Weights of a small GPT-style language model, trained from scratch on English Wikipedia.
Training: 283M tokens, 8931 steps.
MLP neurons of a small language model. Each row is named by its layer, matrix (up: input weights; down: output weights) and neuron, and shows model dimensions 112-175. Each number is 200 + 20 x the weight over its row's rms, rounded and kept within 0 to 999.
After each neuron's rows, "fires on" lists the tokens most often at its 100 highest values on Wikipedia text that the model never trained on.

L12.up454,208,209,194,190,168,188,219,219,228,203,222,205,224,202,202,186,220,201,186,226,210,176,162,192,199,231,186,193,217,156,223,207,198,224,216,196,215,199,219,195,206,182,204,211,186,250,196,202,199,194,203,212,224,185,216,198,234,210,184,174,181,230,214,215
L12.down454,181,193,207,202,241,224,207,195,216,186,204,220,227,203,205,185,174,215,229,185,163,214,213,209,165,231,151,172,186,220,180,173,204,184,160,191,212,176,223,203,182,190,203,223,202,178,199,194,229,199,184,176,209,172,192,193,187,200,199,191,194,200,182,227
fires on: " |", "l", "|", " Mar", "et"

L8.up647,202,182,194,207,195,169,155,203,184,208,244,179,157,192,219,203,211,180,202,204,201,205,184,200,237,203,199,235,218,203,233,210,187,200,192,224,170,180,229,236,213,164,187,189,180,195,202,181,194,179,182,195,188,216,183,220,199,207,186,220,219,236,221,148
L8.down647,193,177,179,209,191,204,204,192,187,202,221,163,198,169,134,200,177,180,205,253,193,202,202,200,171,183,186,196,180,200,167,196,183,179,199,226,186,217,207,197,213,197,215,207,187,226,232,191,245,216,203,198,195,175,228,182,216,206,187,187,197,204,200,204
fires on: "er", "ot", "or", "om", "in"

L8.up1093,184,212,210,220,204,208,187,221,219,180,192,182,176,222,196,192,208,197,231,217,183,187,201,209,205,186,198,178,190,201,175,157,213,191,190,173,189,194,209,234,213,190,190,198,201,193,198,197,174,166,189,173,219,219,219,204,183,205,188,230,238,197,178,205
L8.down1093,185,209,228,191,182,235,206,219,225,169,232,188,170,220,160,185,221,219,197,166,208,204,216,214,190,191,220,210,192,140,169,172,188,209,211,185,224,206,181,209,200,211,214,195,194,212,159,226,190,197,176,213,229,213,207,200,188,201,194,228,230,213,173,218
fires on: " |"

L7.up460,207,165,218,175,208,182,213,227,198,214,245,238,204,217,210,228,212,225,212,199,220,183,200,169,208,185,211,183,208,201,181,182,195,161,209,190,202,212,186,190,188,189,209,276,221,203,201,183,197,166,222,217,231,180,226,207,202,229,205,201,201,225,176,196
L7.down460,193,184,215,181,195,186,164,186,241,200,244,202,192,210,218,175,208,196,201,167,197,199,171,203,199,229,171,220,197,183,237,219,226,209,204,210,197,213,229,224,187,183,207,172,192,196,248,151,210,201,178,223,218,178,211,221,221,215,192,153,176,236,211,194
fires on: "born", "ish", " an", " a", " professional"

L10.up187,219,192,229,200,176,204,219,207,219,215,230,207,222,211,199,228,224,191,195,176,215,164,184,198,202,187,179,207,174,189,197,182,184,203,227,232,209,198,198,205,184,192,179,229,209,195,216,175,228,205,218,167,181,217,231,186,171,196,217,184,195,238,215,194
L10.down187,198,229,219,192,219,201,206,183,241,218,196,238,179,210,218,221,184,204,204,225,208,224,203,189,176,174,185,168,197,186,222,172,184,161,161,187,222,199,229,218,169,214,213,195,177,181,211,209,234,183,238,224,222,168,196,181,192,192,198,182,189,209,165,221
fires on: "|", " |", " in"

L10.up182,194,212,208,197,215,183,192,205,200,215,201,203,207,229,214,175,224,203,239,197,205,205,165,211,204,220,172,193,198,201,183,168,198,207,207,209,172,180,238,213,228,208,166,196,180,182,190,189,181,189,193,177,197,263,187,202,187,214,199,210,234,187,208,211
L10.down182,190,208,220,195,231,229,210,206,226,196,202,156,196,173,180,182,193,203,200,199,178,211,187,193,171,207,234,230,214,168,189,213,193,224,184,173,203,198,188,165,176,169,172,198,220,209,243,196,168,190,191,207,209,228,227,188,205,209,209,218,215,179,202,193
fires on: " |", "\n"

L10.up747,204,237,211,197,211,206,216,238,245,196,203,199,184,251,188,193,212,188,187,167,192,207,199,217,176,184,235,181,187,200,200,140,192,192,215,197,185,219,183,225,205,205,178,158,192,164,200,180,171,178,194,220,196,242,170,210,195,191,204,230,240,198,181,202
L10.down747,162,206,226,214,187,222,192,165,196,176,232,177,169,209,197,174,213,221,180,226,214,218,193,200,179,187,227,190,218,186,171,225,206,196,184,164,182,191,212,213,208,169,162,220,194,167,186,185,184,205,179,201,186,243,228,173,191,193,201,240,206,215,209,196
fires on: "\n", " |", "."

L10.up245,146,161,201,196,188,190,206,191,224,187,218,219,165,226,198,207,216,195,205,201,140,163,212,193,200,206,187,181,202,195,218,197,202,188,191,161,213,199,222,203,207,192,159,205,230,206,185,199,192,135,211,181,208,185,183,157,208,222,190,229,212,214,206,195
L10.down245,208,200,187,179,131,196,194,210,187,201,201,209,212,210,170,237,219,194,185,239,189,189,204,192,219,220,209,175,237,212,186,220,188,175,212,185,177,177,185,182,205,210,200,189,210,208,249,208,216,208,215,183,191,224,200,232,213,204,216,159,183,181,166,212
fires on: "al", "ar", "r", "or", "ro"

L8.up965,217,208,180,207,208,165,226,195,236,201,247,235,199,195,189,230,205,214,198,214,213,194,221,213,200,190,173,221,174,192,188,198,189,198,231,161,191,226,206,234,196,188,184,222,222,180,203,211,148,157,218,203,181,199,222,239,176,244,214,203,203,222,193,196
L8.down965,216,191,158,212,210,183,224,175,186,228,234,196,187,205,177,181,178,238,178,192,167,178,218,157,171,232,198,230,187,224,199,188,181,174,229,211,217,190,226,182,196,176,209,215,180,217,254,169,200,229,178,192,191,200,172,218,218,194,180,204,186,232,196,224
fires on: "born", " a", " released", " on", "\n"

L4.up638,217,168,199,213,182,214,217,204,200,214,203,195,187,192,201,188,198,225,219,201,204,207,182,211,235,177,194,212,221,184,176,155,173,189,200,211,161,218,189,194,200,188,194,228,230,190,189,203,185,115,211,215,230,214,215,256,202,204,205,236,221,224,197,197
L4.down638,199,176,198,204,196,187,205,201,217,223,211,233,169,200,201,172,209,245,157,207,204,174,241,190,197,205,188,226,180,187,198,192,172,194,206,225,187,246,198,195,166,191,221,207,213,212,215,174,209,171,198,214,211,166,225,212,211,197,198,199,204,221,191,234
fires on: " a", " an", "\n", " is", " was"